Weights of a small GPT-style language model, trained from scratch on English Wikipedia: 8 heads of 32.
MLP neurons of a small language model. Each row is named by its layer, matrix (up: input weights; down: output weights) and neuron, and shows model dimensions 128-223. Each number is 50 + 12 x the weight over its row's rms, rounded and kept within 0 to 99.
After each neuron's rows, "fires in" lists the words (lower case) most often at its 100 highest values on Wikipedia text that the model never trained on.

L5.up956:56 33 31 78 67 35 59 50 45 34 55 71 46 62 58 55 61 55 56 57 59 42 39 52 35 55 53 55 55 55 56 46 35 54 52 44 41 15 56 61 48 42 55 46 53 65 64 55 40 29 38 49 58 51 52 46 49 56 47 40 44 53 25 54 61 36 38 57 45 33 41 59 53 53 52 43 46 53 50 41 62 25 49 72 36 41 61 67 54 54 39 51 28 56 54 43
L5.down956:43 47 52 41 53 62 44 47 49 51 48 66 52 44 76 46 66 39 43 51 58 51 48 58 71 59 51 52 59 59 52 48 49 67 40 59 32 65 57 61 47 40 76 51 64 51 47 54 39 42 59 38 30 59 00 55 67 41 29 56 33 46 49 50 60 58 64 45 41 58 45 59 37 57 71 57 40 65 79 62 38 34 48 38 35 37 32 33 49 71 37 54 44 47 60 51
fires in: "during", "in", "after", "began", "for"

L5.up237:44 43 20 80 46 27 33 53 53 39 66 57 39 34 57 44 62 31 59 83 60 37 33 46 54 50 47 48 53 52 56 37 39 58 52 54 41 37 44 25 60 37 41 37 46 50 54 55 39 59 36 41 50 64 58 52 52 64 45 42 44 32 49 51 59 44 36 39 43 63 47 59 34 66 46 51 48 56 61 52 33 68 42 52 45 29 53 45 57 51 44 69 34 61 56 37
L5.down237:33 59 34 65 55 70 55 44 25 58 58 52 46 65 64 79 37 51 38 43 36 56 31 33 48 55 36 46 56 47 61 56 69 53 43 73 50 57 51 81 51 60 44 44 44 47 55 46 86 32 63 32 48 65 11 40 50 54 43 68 51 41 38 62 36 67 53 62 52 72 49 81 46 52 50 49 54 39 79 61 45 47 50 36 42 60 56 54 57 63 31 41 45 49 59 42
fires in: "on", "with", "in", "towards", "at", "from"

L5.up417:44 57 38 57 50 45 33 37 45 42 35 52 47 62 52 74 68 49 50 54 45 37 61 46 29 47 41 79 46 46 45 40 16 60 39 38 36 45 64 43 50 41 50 42 71 28 55 40 34 18 57 75 51 45 58 63 47 48 40 35 50 44 41 37 49 71 34 43 48 46 46 72 35 44 66 65 41 41 51 59 61 42 43 64 24 55 35 60 66 49 54 46 46 57 55 50
L5.down417:41 58 43 33 44 70 66 51 62 38 60 66 57 50 52 34 41 62 45 47 52 55 52 46 67 43 73 30 61 47 63 50 59 61 48 45 39 42 30 63 40 59 50 52 57 79 54 50 55 76 48 31 48 42 62 48 60 46 68 53 42 46 47 55 54 45 51 76 66 56 38 44 54 48 58 63 41 48 52 46 31 54 52 43 65 32 58 38 39 33 59 58 66 57 59 51
fires in: "of", "for"

L6.up748:48 70 57 54 69 57 90 73 46 50 68 58 54 56 51 63 68 37 59 45 52 44 53 72 49 62 42 48 59 37 60 37 55 47 37 41 30 52 33 38 56 41 45 31 56 44 49 56 53 43 44 38 59 38 68 29 66 36 58 29 50 68 56 61 66 46 44 72 60 36 43 44 55 49 57 58 75 54 35 35 67 66 43 40 33 54 45 41 52 58 44 28 40 61 54 52
L6.down748:55 31 56 47 60 53 36 56 31 21 51 51 57 57 47 67 50 50 19 53 53 44 55 53 57 84 49 74 45 43 61 63 62 44 70 46 36 38 56 59 48 50 59 58 57 54 36 59 38 57 79 50 37 62 76 58 42 58 48 45 37 49 58 48 48 46 42 39 71 44 54 77 60 35 51 82 55 44 18 46 49 54 51 62 39 50 51 38 29 50 60 58 46 42 57 46
fires in: "of", "and", "orleans"

L6.up196:49 32 65 74 71 38 60 41 44 23 49 64 57 32 62 54 62 43 59 40 60 43 44 56 62 49 52 57 49 51 68 64 46 68 59 47 32 76 30 59 59 47 54 47 48 41 61 45 42 51 50 65 51 53 53 44 44 42 57 48 47 58 36 49 44 72 39 46 73 44 47 59 44 51 47 63 61 41 43 72 45 70 46 56 33 25 68 65 58 52 20 54 53 44 50 64
L6.down196:47 58 55 53 46 30 39 41 54 67 37 59 72 49 63 47 65 49 37 76 70 66 70 56 30 62 69 62 43 45 44 37 40 47 55 43 66 50 50 54 47 45 69 64 70 46 60 48 36 57 53 27 46 50 45 59 29 72 44 65 67 37 56 24 58 57 52 37 38 56 67 38 49 59 59 44 58 37 41 56 45 50 50 47 49 51 42 51 27 62 49 67 66 34 40 45
fires in: "of", "win", "utc"

L5.up249:39 35 41 53 62 48 58 53 50 50 59 77 58 59 64 68 63 36 68 52 47 44 61 31 45 70 62 66 41 53 47 52 40 49 49 50 35 39 48 54 57 56 12 38 55 48 79 59 32 43 61 62 60 62 61 58 41 60 55 70 48 45 57 49 64 57 56 38 59 55 57 41 34 52 64 54 51 38 34 44 47 34 42 51 46 44 73 40 52 39 25 29 39 53 53 52
L5.down249:57 44 54 46 56 33 61 38 35 65 45 65 57 53 46 42 52 42 42 55 70 63 56 66 41 33 70 43 54 57 54 51 50 60 45 37 40 49 50 40 46 40 63 48 33 43 36 50 44 63 53 45 40 52 33 40 63 45 36 47 27 37 32 49 72 46 49 56 41 56 58 40 52 39 38 52 37 48 79 71 62 37 53 60 56 65 30 31 35 69 54 67 48 49 48 45
fires in: "and", "since", "g", "until", "as", "to"

L5.up744:51 63 62 48 46 19 45 56 53 50 41 57 47 47 52 44 51 52 63 54 73 54 41 54 60 50 58 42 49 69 52 49 51 51 74 45 42 57 44 64 43 61 68 46 61 41 61 49 39 55 56 53 26 61 61 57 44 26 34 48 53 40 41 40 47 74 45 38 38 63 47 52 60 50 41 58 44 28 37 51 64 47 48 51 50 50 43 60 63 34 81 59 54 38 59 52
L5.down744:49 55 34 46 65 66 55 25 48 51 58 51 45 54 54 82 24 38 53 49 47 50 45 42 30 56 34 58 47 55 60 56 35 33 38 39 61 31 52 69 30 41 31 48 48 64 56 43 41 34 27 69 55 56 35 48 69 43 52 28 53 64 64 43 45 65 41 64 62 44 72 45 53 34 76 57 40 52 81 60 63 51 37 45 41 54 53 49 14 52 38 47 57 52 48 59
fires in: "of", "https", "1980", "washington"

L6.up663:38 53 29 69 59 46 48 49 48 44 60 55 39 48 58 66 57 40 38 78 67 41 37 39 47 59 35 55 51 39 48 53 51 78 42 53 53 46 50 47 67 51 47 34 48 37 27 39 39 43 43 43 72 46 54 24 54 50 29 63 48 43 61 54 52 39 49 56 55 38 36 62 38 47 62 50 41 41 51 62 33 50 47 51 40 46 51 45 40 65 64 45 54 78 46 42
L6.down663:55 65 68 51 44 69 49 46 35 50 50 40 56 59 46 45 29 41 60 48 56 65 41 42 38 57 46 50 51 37 37 36 49 22 49 51 37 67 41 50 47 51 53 43 53 51 47 44 49 71 44 37 65 42 04 61 48 39 41 50 60 66 45 46 45 47 42 40 53 69 62 65 50 55 61 54 38 72 70 55 37 40 40 55 31 54 32 42 54 51 46 64 41 50 57 57
fires in: "with", "to", "red", "on", "young", "over"

L8.up466:37 49 63 69 51 18 60 64 53 62 56 48 51 60 46 42 51 57 57 70 46 49 73 84 54 46 50 44 32 66 36 39 50 37 55 36 32 52 22 35 53 40 63 50 54 57 49 56 21 30 65 51 48 49 52 63 55 32 59 36 46 58 52 64 46 44 70 56 59 46 32 66 76 72 64 55 54 34 51 61 55 48 28 81 49 54 64 40 56 46 79 49 37 38 50 35
L8.down466:31 50 61 47 35 56 39 45 21 61 47 58 46 49 41 57 45 55 48 49 36 44 58 53 32 36 56 40 52 53 54 62 15 63 48 66 56 51 49 67 52 47 55 58 35 54 33 43 65 55 64 54 53 68 34 42 41 55 12 41 71 71 59 37 46 62 41 36 57 48 70 41 52 65 61 30 61 40 73 59 31 74 44 58 56 40 45 69 47 33 52 40 58 60 20 49
fires in: "s", "the", "and", "in"

L5.up405:36 54 57 41 40 57 65 52 48 30 59 61 56 61 61 63 55 44 61 52 68 58 52 47 40 58 72 64 57 64 57 30 67 62 57 49 59 69 38 65 41 60 47 57 81 43 51 53 50 44 49 47 49 44 51 49 75 55 53 43 36 46 52 46 55 56 39 60 39 64 48 64 54 67 74 64 56 44 35 47 92 40 33 50 48 41 58 44 53 55 73 28 46 45 49 38
L5.down405:35 39 62 81 44 31 47 57 39 62 43 45 50 71 50 45 63 56 58 66 35 34 70 58 72 51 47 41 51 41 62 50 40 82 67 57 49 50 31 54 63 42 56 33 40 50 52 36 40 50 75 41 62 66 35 54 38 43 43 51 37 51 51 54 32 57 71 47 43 36 57 46 44 46 52 28 39 12 40 60 38 25 33 55 68 40 47 46 36 44 45 57 48 64 70 40
fires in: "in"

L8.up952:53 60 61 60 35 40 24 69 68 62 50 67 57 53 68 59 52 44 51 59 58 51 56 69 44 36 68 33 52 45 52 43 60 61 52 40 31 63 55 51 63 60 54 70 42 51 57 53 71 44 39 52 68 34 64 49 53 49 60 57 60 53 48 55 60 53 43 50 53 28 40 48 56 47 35 54 54 30 45 48 47 57 55 55 34 37 56 68 68 44 47 56 36 63 37 56
L8.down952:64 35 34 67 59 47 58 41 60 50 30 35 42 58 46 32 57 64 58 64 36 59 39 62 41 33 63 49 65 42 70 41 52 46 61 38 56 56 44 45 82 50 73 44 54 61 67 53 34 41 36 43 43 53 48 51 54 36 51 40 59 49 57 58 69 38 34 56 43 37 54 47 43 64 63 61 35 53 39 43 61 42 35 47 40 42 44 48 48 57 57 54 67 34 33 20
fires in: "of", "million", "mm"

L3.up7:48 26 50 51 58 58 59 29 50 54 53 41 61 59 33 63 60 42 50 79 42 48 62 46 44 71 56 38 55 53 19 55 51 43 61 41 46 86 47 48 51 56 54 58 58 53 54 49 40 43 61 54 31 37 37 47 56 75 47 46 66 51 49 48 64 22 56 49 41 60 32 49 47 54 78 56 35 52 35 61 60 40 39 68 65 47 53 30 58 53 37 55 65 49 63 63
L3.down7:37 47 47 71 44 44 28 75 65 36 45 46 45 51 69 56 39 57 53 35 49 41 46 52 42 62 49 34 64 38 72 51 34 57 39 56 32 36 49 55 56 46 50 37 51 57 37 66 51 37 37 40 49 73 24 36 43 43 47 52 33 66 39 58 46 62 45 39 50 40 55 57 43 43 35 56 74 40 69 44 47 31 48 50 36 55 52 68 46 39 57 54 52 56 42 53
fires in: "in", "to", "about", "some", "out"

L3.up866:52 38 63 48 56 59 53 49 62 48 47 53 75 64 48 52 39 30 54 60 37 45 68 64 39 61 29 48 48 37 70 37 53 53 49 37 33 51 37 75 43 67 42 38 47 29 55 52 60 32 59 62 42 62 70 51 53 49 58 32 43 46 40 64 60 55 52 78 51 38 50 63 42 60 65 56 59 35 36 54 48 46 40 50 52 64 58 55 45 51 60 46 42 33 37 32
L3.down866:51 52 27 66 44 43 42 43 38 25 34 56 42 55 46 49 71 71 52 36 43 51 49 56 36 58 58 52 52 45 47 47 45 51 40 51 43 39 47 45 57 56 53 39 73 52 43 41 52 41 76 34 44 44 66 26 49 47 51 60 51 39 16 83 65 80 63 47 51 56 63 48 57 41 67 53 24 41 48 56 45 41 37 57 48 58 67 35 58 46 47 59 43 30 45 54
fires in: "in", "by", "of", "whorls", "guitars"

L6.up357:38 41 42 50 61 36 36 65 39 39 72 51 40 55 57 77 56 52 66 58 41 49 50 64 61 79 48 67 53 39 42 55 44 55 54 37 40 36 55 58 42 61 48 46 57 47 52 49 32 40 50 59 48 73 49 51 52 45 36 58 15 27 57 55 57 51 57 37 52 44 56 46 32 58 59 41 39 43 49 56 48 28 44 54 34 58 62 59 72 46 37 52 43 42 72 41
L6.down357:65 50 49 47 46 55 53 46 43 55 54 48 50 65 47 50 62 39 61 59 46 40 27 67 35 34 35 32 44 39 70 53 55 54 43 78 59 53 61 66 55 59 57 57 61 30 64 34 36 37 71 37 56 44 08 49 51 59 56 61 34 55 63 57 49 44 34 54 50 51 52 66 36 51 52 50 47 64 82 60 51 49 36 53 50 47 62 46 56 61 49 51 61 66 53 48
fires in: "after", "by", "of", "with"

L8.up857:60 46 32 45 34 38 51 36 59 49 61 73 56 60 33 65 54 29 60 29 57 46 61 77 31 45 38 43 53 58 49 34 43 57 39 41 32 33 59 63 47 51 60 54 68 47 44 57 51 36 64 68 47 53 49 75 56 38 55 44 45 58 41 58 52 56 50 36 44 58 35 62 33 59 56 62 57 41 47 53 22 46 50 64 46 55 36 68 40 54 54 57 47 36 79 41
L8.down857:47 42 50 53 58 63 59 31 45 49 58 46 40 53 45 57 48 48 13 41 42 73 51 51 50 51 28 45 51 60 58 44 45 59 37 69 58 58 25 46 39 55 50 44 50 65 48 62 39 36 80 59 51 35 08 53 35 63 49 49 50 64 22 39 58 63 42 42 52 62 73 47 35 58 65 57 45 57 70 43 30 43 55 77 24 50 42 29 45 58 50 55 39 44 49 47
fires in: "by", "after", "to", "for", "of"

L6.up490:45 44 42 45 24 46 58 56 50 60 63 50 60 35 32 44 47 55 53 59 74 59 68 53 46 46 68 58 60 58 55 33 48 50 52 55 41 60 54 43 44 70 60 59 37 43 43 54 64 37 67 63 55 53 53 40 75 57 53 25 62 22 35 71 72 25 63 39 46 67 49 46 60 32 50 64 38 23 54 63 44 51 42 55 40 47 57 34 42 30 49 30 47 37 56 60
L6.down490:52 67 81 30 27 62 46 60 55 57 45 56 35 30 30 29 61 41 54 28 52 44 49 74 29 48 42 47 64 60 55 68 49 62 57 45 59 58 32 66 67 46 68 52 55 77 41 37 46 48 26 57 58 40 24 52 62 39 24 49 59 71 55 41 42 47 50 54 45 52 45 73 55 54 55 47 54 57 72 41 36 26 59 44 61 53 61 62 45 80 75 40 66 46 59 34
fires in: "which", "it", "this", "2024", "com"

L3.up592:47 48 45 57 35 53 52 66 47 56 23 60 45 48 51 55 59 35 79 60 49 46 59 69 64 57 39 51 60 43 63 51 36 66 43 60 45 58 27 45 63 46 52 42 63 56 60 26 49 24 60 45 69 68 52 46 46 52 41 51 63 55 32 49 80 61 46 60 32 30 47 74 37 71 60 34 30 39 33 37 42 14 37 56 30 81 64 44 55 39 52 43 40 63 61 35
L3.down592:54 33 52 48 59 31 67 39 86 51 49 62 54 61 66 45 56 51 32 40 62 42 30 46 44 43 73 51 36 60 19 50 58 58 60 64 42 42 63 47 11 68 63 65 27 40 46 64 35 58 50 43 45 32 46 46 40 49 67 39 17 34 66 63 47 57 46 48 54 66 28 27 48 40 48 62 28 42 43 47 57 50 56 43 59 53 53 25 50 57 46 59 49 35 71 48
fires in: "of", "to", "began", "started", "after", "despite"

L3.up558:66 36 46 61 43 41 53 42 62 44 72 54 54 54 39 45 45 49 55 49 48 55 46 59 63 66 44 59 47 64 41 55 55 70 58 45 38 21 52 75 63 52 48 41 69 38 71 41 38 49 56 52 42 53 44 51 68 56 51 44 40 50 59 65 71 52 70 71 43 46 43 59 75 37 54 57 53 34 48 50 51 40 37 55 44 65 52 36 50 26 65 33 42 46 53 47
L3.down558:49 31 70 46 21 48 46 34 46 60 40 49 45 44 48 67 73 48 68 72 41 42 41 56 51 21 43 48 60 59 45 77 53 54 54 44 42 54 60 50 56 49 34 62 83 39 29 49 51 56 60 44 56 30 38 33 51 56 55 41 19 66 48 52 61 54 33 77 30 48 69 60 36 47 65 38 37 33 45 61 45 20 50 54 25 54 73 42 64 44 42 41 57 48 43 54
fires in: "by", "with", "from", "through", "in"

L8.up312:52 44 40 59 71 35 49 35 49 43 64 50 52 43 58 45 49 30 52 54 41 31 65 59 43 60 58 58 33 38 43 48 28 50 47 54 49 48 60 59 49 34 62 61 53 29 53 45 61 32 51 53 69 46 50 50 66 65 52 39 54 53 47 69 63 28 41 38 39 42 33 58 47 38 48 63 48 62 48 44 50 38 46 50 37 47 58 59 73 53 39 63 30 35 45 39
L8.down312:43 55 46 52 46 50 52 38 44 47 60 41 59 71 58 68 57 41 61 59 45 42 57 64 52 67 64 53 42 45 48 51 45 40 58 45 61 52 71 68 35 43 43 58 45 54 58 49 36 49 46 30 55 60 00 40 53 40 55 56 50 39 56 73 57 35 45 54 60 35 49 65 39 55 38 65 55 49 86 43 59 49 36 52 39 47 49 52 58 46 64 48 55 69 45 55
fires in: "of", "attended", "to", "from"

L3.up559:66 31 46 49 36 26 54 66 38 47 48 71 53 45 58 55 57 34 68 46 41 36 70 56 56 58 54 55 56 59 61 51 44 43 35 42 48 42 42 51 37 75 57 41 45 52 61 38 67 58 49 62 41 45 51 55 35 43 47 40 59 60 48 49 49 40 45 56 38 46 45 61 47 51 55 42 53 41 36 32 44 39 38 42 49 34 59 47 59 63 81 75 43 32 62 41
L3.down559:40 46 41 43 58 59 49 46 70 70 32 36 45 47 40 38 56 70 46 45 49 58 46 64 41 47 40 60 42 36 54 43 49 48 48 50 55 51 50 58 64 49 64 61 33 47 61 44 67 35 38 38 51 52 46 58 60 63 37 44 40 41 48 34 61 69 53 39 62 41 50 35 39 48 46 48 60 73 55 61 71 41 44 67 55 44 54 56 38 44 64 34 59 56 44 32
fires in: "of", "2014", "2012", "2013", "2016"

L5.up85:51 41 18 51 50 55 45 65 65 57 45 67 30 34 34 59 74 58 71 56 55 39 55 39 40 53 57 44 52 49 62 45 50 64 45 48 29 38 37 36 37 49 45 37 90 62 55 38 58 59 63 59 45 41 56 45 46 27 42 62 52 32 48 53 45 50 40 38 43 39 48 54 38 61 46 53 73 77 14 39 64 49 28 48 32 50 66 41 58 51 64 40 60 66 49 44
L5.down85:51 35 51 56 34 42 57 51 53 49 45 46 65 67 34 42 45 50 36 40 23 44 57 57 69 51 33 45 51 57 76 38 68 46 46 29 70 64 51 29 63 44 44 59 53 59 57 22 51 38 43 58 50 44 62 34 56 50 50 29 42 77 52 39 53 64 39 76 56 34 49 46 37 45 53 48 37 45 68 55 47 35 76 31 52 50 62 43 20 41 38 60 43 52 31 46
fires in: "to", "goal", "as", "cord"

L8.up698:64 58 69 43 46 12 37 65 45 61 54 39 32 68 50 51 65 53 59 68 43 62 70 74 58 65 37 43 40 61 34 59 65 61 36 68 37 36 47 47 75 50 56 41 59 55 51 46 59 45 59 32 67 47 67 28 55 43 36 47 48 42 54 49 43 47 43 40 70 65 38 74 61 48 35 37 71 33 46 44 41 46 41 53 63 75 72 37 33 41 50 54 50 58 59 44
L8.down698:41 49 47 60 39 50 56 41 34 49 68 47 37 47 54 42 47 62 36 35 60 66 62 50 36 56 46 52 39 25 57 39 36 55 64 60 56 45 72 55 49 52 52 39 45 31 56 42 59 39 52 52 47 49 30 43 48 74 33 39 59 54 34 53 56 52 35 61 64 50 47 42 49 53 45 51 46 57 45 32 72 50 37 49 46 58 66 59 38 34 52 64 58 27 24 34
fires in: "the", "at", "a", "from", "became", "was"

L8.up879:35 41 57 53 59 63 65 48 47 64 63 46 65 67 52 68 59 40 42 55 47 48 65 61 46 56 60 35 43 55 42 17 69 48 54 60 57 52 14 47 45 59 47 50 57 69 20 52 41 75 43 53 55 30 56 64 78 61 48 58 53 70 46 67 69 42 43 35 44 61 52 60 56 61 29 58 29 33 47 51 41 47 35 50 54 53 49 57 55 50 48 45 49 45 53 56
L8.down879:54 47 49 44 36 44 37 45 32 42 61 25 61 49 52 47 49 60 53 76 63 50 42 50 40 57 57 37 52 52 41 32 37 61 49 60 46 53 69 33 61 49 51 44 54 60 55 38 46 39 51 46 57 52 31 32 58 38 52 52 51 57 29 55 32 20 51 66 44 41 55 54 65 50 53 69 30 45 63 54 44 56 72 57 31 51 60 58 73 49 53 52 51 58 47 59
fires in: "and", "of", "this"

L8.up685:43 66 55 42 59 41 44 68 48 68 51 83 27 51 52 64 66 57 58 47 58 46 52 44 42 54 66 67 47 57 74 38 40 54 61 40 33 49 47 44 53 46 44 47 49 50 51 70 28 33 51 50 55 70 62 38 49 55 45 34 48 54 52 61 52 44 76 61 62 49 43 48 41 42 72 44 41 38 40 37 33 65 47 38 47 52 53 67 55 50 45 46 27 52 45 66
L8.down685:32 46 54 45 39 54 46 49 52 45 43 30 51 49 54 41 34 40 44 44 70 45 54 71 57 49 70 46 50 29 42 62 58 42 40 50 33 34 46 44 51 39 59 66 35 31 56 36 57 31 36 27 42 36 20 44 66 42 61 75 48 46 36 70 59 46 31 52 50 41 38 60 38 43 55 59 67 53 59 50 47 45 62 28 45 25 54 38 46 48 64 50 52 35 70 57
fires in: "of", "after", "if"

L5.up18:38 54 54 54 40 55 43 55 49 54 52 54 48 33 36 61 62 48 48 35 69 49 57 50 84 75 62 35 59 55 48 56 49 65 49 63 44 55 42 75 57 60 31 53 60 53 49 48 37 83 45 65 47 60 64 68 49 37 63 33 48 70 40 51 51 74 65 21 44 46 43 69 53 60 60 64 63 41 31 57 59 62 57 60 37 42 71 42 59 54 65 64 56 22 66 42
L5.down18:57 53 50 49 58 34 50 33 39 46 45 58 56 45 67 68 57 39 58 66 55 54 37 42 28 39 58 55 44 39 65 30 56 60 32 28 36 35 72 59 41 35 44 42 48 22 57 53 56 39 48 34 44 30 66 33 54 57 48 57 74 52 63 48 59 51 53 48 48 46 42 61 49 44 53 49 55 52 31 61 46 60 57 55 22 30 56 45 35 64 52 22 56 49 34 35
fires in: "of"

L5.up48:55 49 60 59 54 61 61 57 32 45 49 64 46 39 60 43 49 48 56 34 56 47 74 53 52 72 38 40 39 73 41 63 55 40 38 65 46 46 58 58 45 49 52 46 50 53 56 71 45 42 42 37 54 37 51 55 54 41 44 57 31 72 40 58 70 27 54 56 61 41 42 54 37 72 46 42 38 64 48 41 24 18 35 60 41 35 69 48 58 62 44 54 20 70 63 53
L5.down48:40 38 55 41 55 58 49 53 80 51 41 42 55 64 40 62 36 38 53 51 43 60 37 32 60 27 70 66 61 52 63 09 47 58 57 52 50 37 43 49 55 49 54 48 59 55 49 33 37 53 58 59 50 74 36 60 65 63 61 26 48 51 47 45 39 63 42 46 31 58 55 65 72 26 44 34 59 34 68 54 49 54 63 49 53 67 32 48 39 43 55 27 57 25 39 63
fires in: "as", "also"

L5.up239:43 70 57 49 37 43 55 48 49 29 44 41 49 31 57 36 54 48 50 60 54 45 50 77 42 41 41 63 61 63 39 51 26 53 52 46 42 50 67 38 55 49 54 34 86 30 48 29 19 31 50 53 56 37 63 49 50 67 52 52 57 55 50 46 50 51 50 37 43 37 33 62 46 59 58 60 62 47 53 37 51 53 28 57 34 66 33 56 44 51 51 42 44 59 48 52
L5.down239:46 46 47 41 46 66 70 43 45 51 35 50 19 74 38 30 42 54 44 34 64 65 55 65 56 40 46 28 46 62 43 54 35 53 52 37 44 51 47 44 45 30 49 43 50 46 57 62 48 64 54 56 34 52 29 57 55 59 55 47 51 31 49 50 57 33 63 57 26 67 56 46 59 48 67 34 38 53 69 39 32 65 54 72 43 31 49 38 69 31 57 55 58 41 54 45
fires in: "s", "of", "for", "his", "as"

L3.up467:55 37 32 50 69 25 49 32 64 70 59 50 40 53 37 60 46 38 60 54 78 45 48 56 54 47 56 46 47 77 32 57 46 68 44 70 59 46 62 50 49 36 58 60 67 63 52 44 36 53 50 49 41 63 51 65 63 56 38 37 57 57 42 47 79 44 66 54 45 50 35 56 54 45 61 51 43 66 47 40 72 38 55 52 42 46 60 40 46 47 73 19 46 45 58 56
L3.down467:43 58 52 57 31 76 50 77 29 43 47 33 38 44 66 41 49 53 57 53 60 68 53 71 39 72 42 60 55 41 40 58 34 46 21 35 50 46 53 56 36 42 50 51 60 50 50 66 49 41 52 50 49 51 40 26 54 52 59 64 47 63 37 67 30 38 49 48 36 57 63 77 35 51 37 50 46 39 61 64 38 46 49 55 45 52 52 77 28 62 39 76 60 56 59 47
fires in: "to", "before", "0", "from", "after"

L6.up362:53 41 29 56 40 34 54 48 71 45 52 48 75 57 57 48 35 40 65 56 46 77 80 42 54 42 29 69 47 49 35 54 33 48 45 41 34 41 36 41 65 41 57 56 49 43 23 61 55 27 56 50 68 51 42 26 51 36 53 47 54 69 43 67 53 58 52 55 44 64 53 85 41 33 25 46 56 57 53 65 63 37 32 45 30 69 58 42 83 43 61 44 25 42 67 40
L6.down362:69 50 43 57 35 70 44 36 38 53 37 62 25 53 52 24 59 53 46 78 46 50 67 50 61 46 66 52 44 43 46 51 36 47 45 58 48 51 73 74 39 56 57 48 68 48 58 57 37 62 59 48 38 37 64 77 63 66 35 54 59 13 50 57 47 45 44 47 48 49 30 52 38 69 62 52 66 37 22 43 46 73 72 56 55 43 59 58 59 52 28 59 57 61 39 41
fires in: "is", "as", "are"

L6.up726:41 36 57 56 80 47 44 39 39 43 61 35 36 72 45 56 35 60 64 60 52 37 50 42 48 57 39 65 59 48 47 51 39 40 31 52 28 38 61 31 51 59 64 42 59 24 53 51 42 23 37 48 56 38 56 58 58 45 42 57 26 37 37 68 76 57 57 58 46 45 50 64 17 34 36 68 65 21 61 54 41 39 59 57 46 50 42 41 47 53 62 46 65 55 53 55
L6.down726:42 62 70 61 52 53 27 38 68 60 46 55 60 34 59 38 65 30 39 51 22 54 34 45 58 59 49 51 48 36 63 18 56 44 64 51 59 64 59 44 40 37 44 47 36 45 39 53 79 64 60 56 72 41 49 49 45 61 53 55 49 79 66 47 62 27 66 47 50 44 54 57 54 52 35 29 45 85 42 46 46 43 35 39 46 53 51 76 34 48 47 57 58 63 67 46
fires in: "of", "who", "aid", "reid", "he", "to"

L3.up896:51 36 48 54 38 28 51 45 44 30 64 75 62 70 46 61 57 21 52 53 59 58 55 68 37 54 40 55 60 45 45 31 52 66 41 51 38 56 50 39 27 78 57 41 46 35 74 59 53 66 69 50 43 25 58 37 56 51 29 61 36 45 44 44 57 41 42 36 59 37 45 40 52 31 57 73 64 52 37 57 48 41 29 48 54 65 52 20 60 27 48 49 46 41 77 47
L3.down896:55 55 70 58 30 58 60 69 52 44 50 30 53 22 61 44 49 41 29 58 40 41 43 53 48 53 61 27 52 50 37 55 52 33 67 55 62 53 48 46 51 33 51 38 50 60 48 35 25 61 56 37 54 36 52 42 54 47 51 49 65 49 45 40 67 40 45 44 33 61 40 48 60 58 44 76 38 53 50 50 45 50 44 30 46 49 75 66 61 55 50 46 53 65 34 44
fires in: "as", "rudy", "typst", "rabenhaupt", "wattal"

L5.up275:35 47 48 41 57 47 46 52 55 56 30 59 42 57 43 49 61 55 71 61 34 51 67 55 40 57 45 61 54 45 35 44 40 48 28 73 51 50 42 62 63 56 43 44 49 62 72 49 59 50 36 36 61 52 65 57 64 46 41 48 48 49 32 67 61 43 55 44 37 54 61 36 37 79 15 27 55 62 44 50 51 47 44 70 48 64 56 59 44 50 68 61 56 78 70 27
L5.down275:47 78 61 62 24 34 54 54 59 49 63 41 44 34 49 30 49 51 50 50 47 41 59 51 52 45 52 33 39 38 41 51 68 67 63 33 57 47 70 43 60 68 55 45 32 71 62 46 46 43 43 46 49 51 56 31 46 47 33 52 38 27 69 29 58 44 58 31 61 57 47 61 71 42 42 41 58 44 42 34 54 42 49 36 63 57 68 69 34 34 56 35 51 38 41 46
fires in: "he", "at", "she", "was", "with"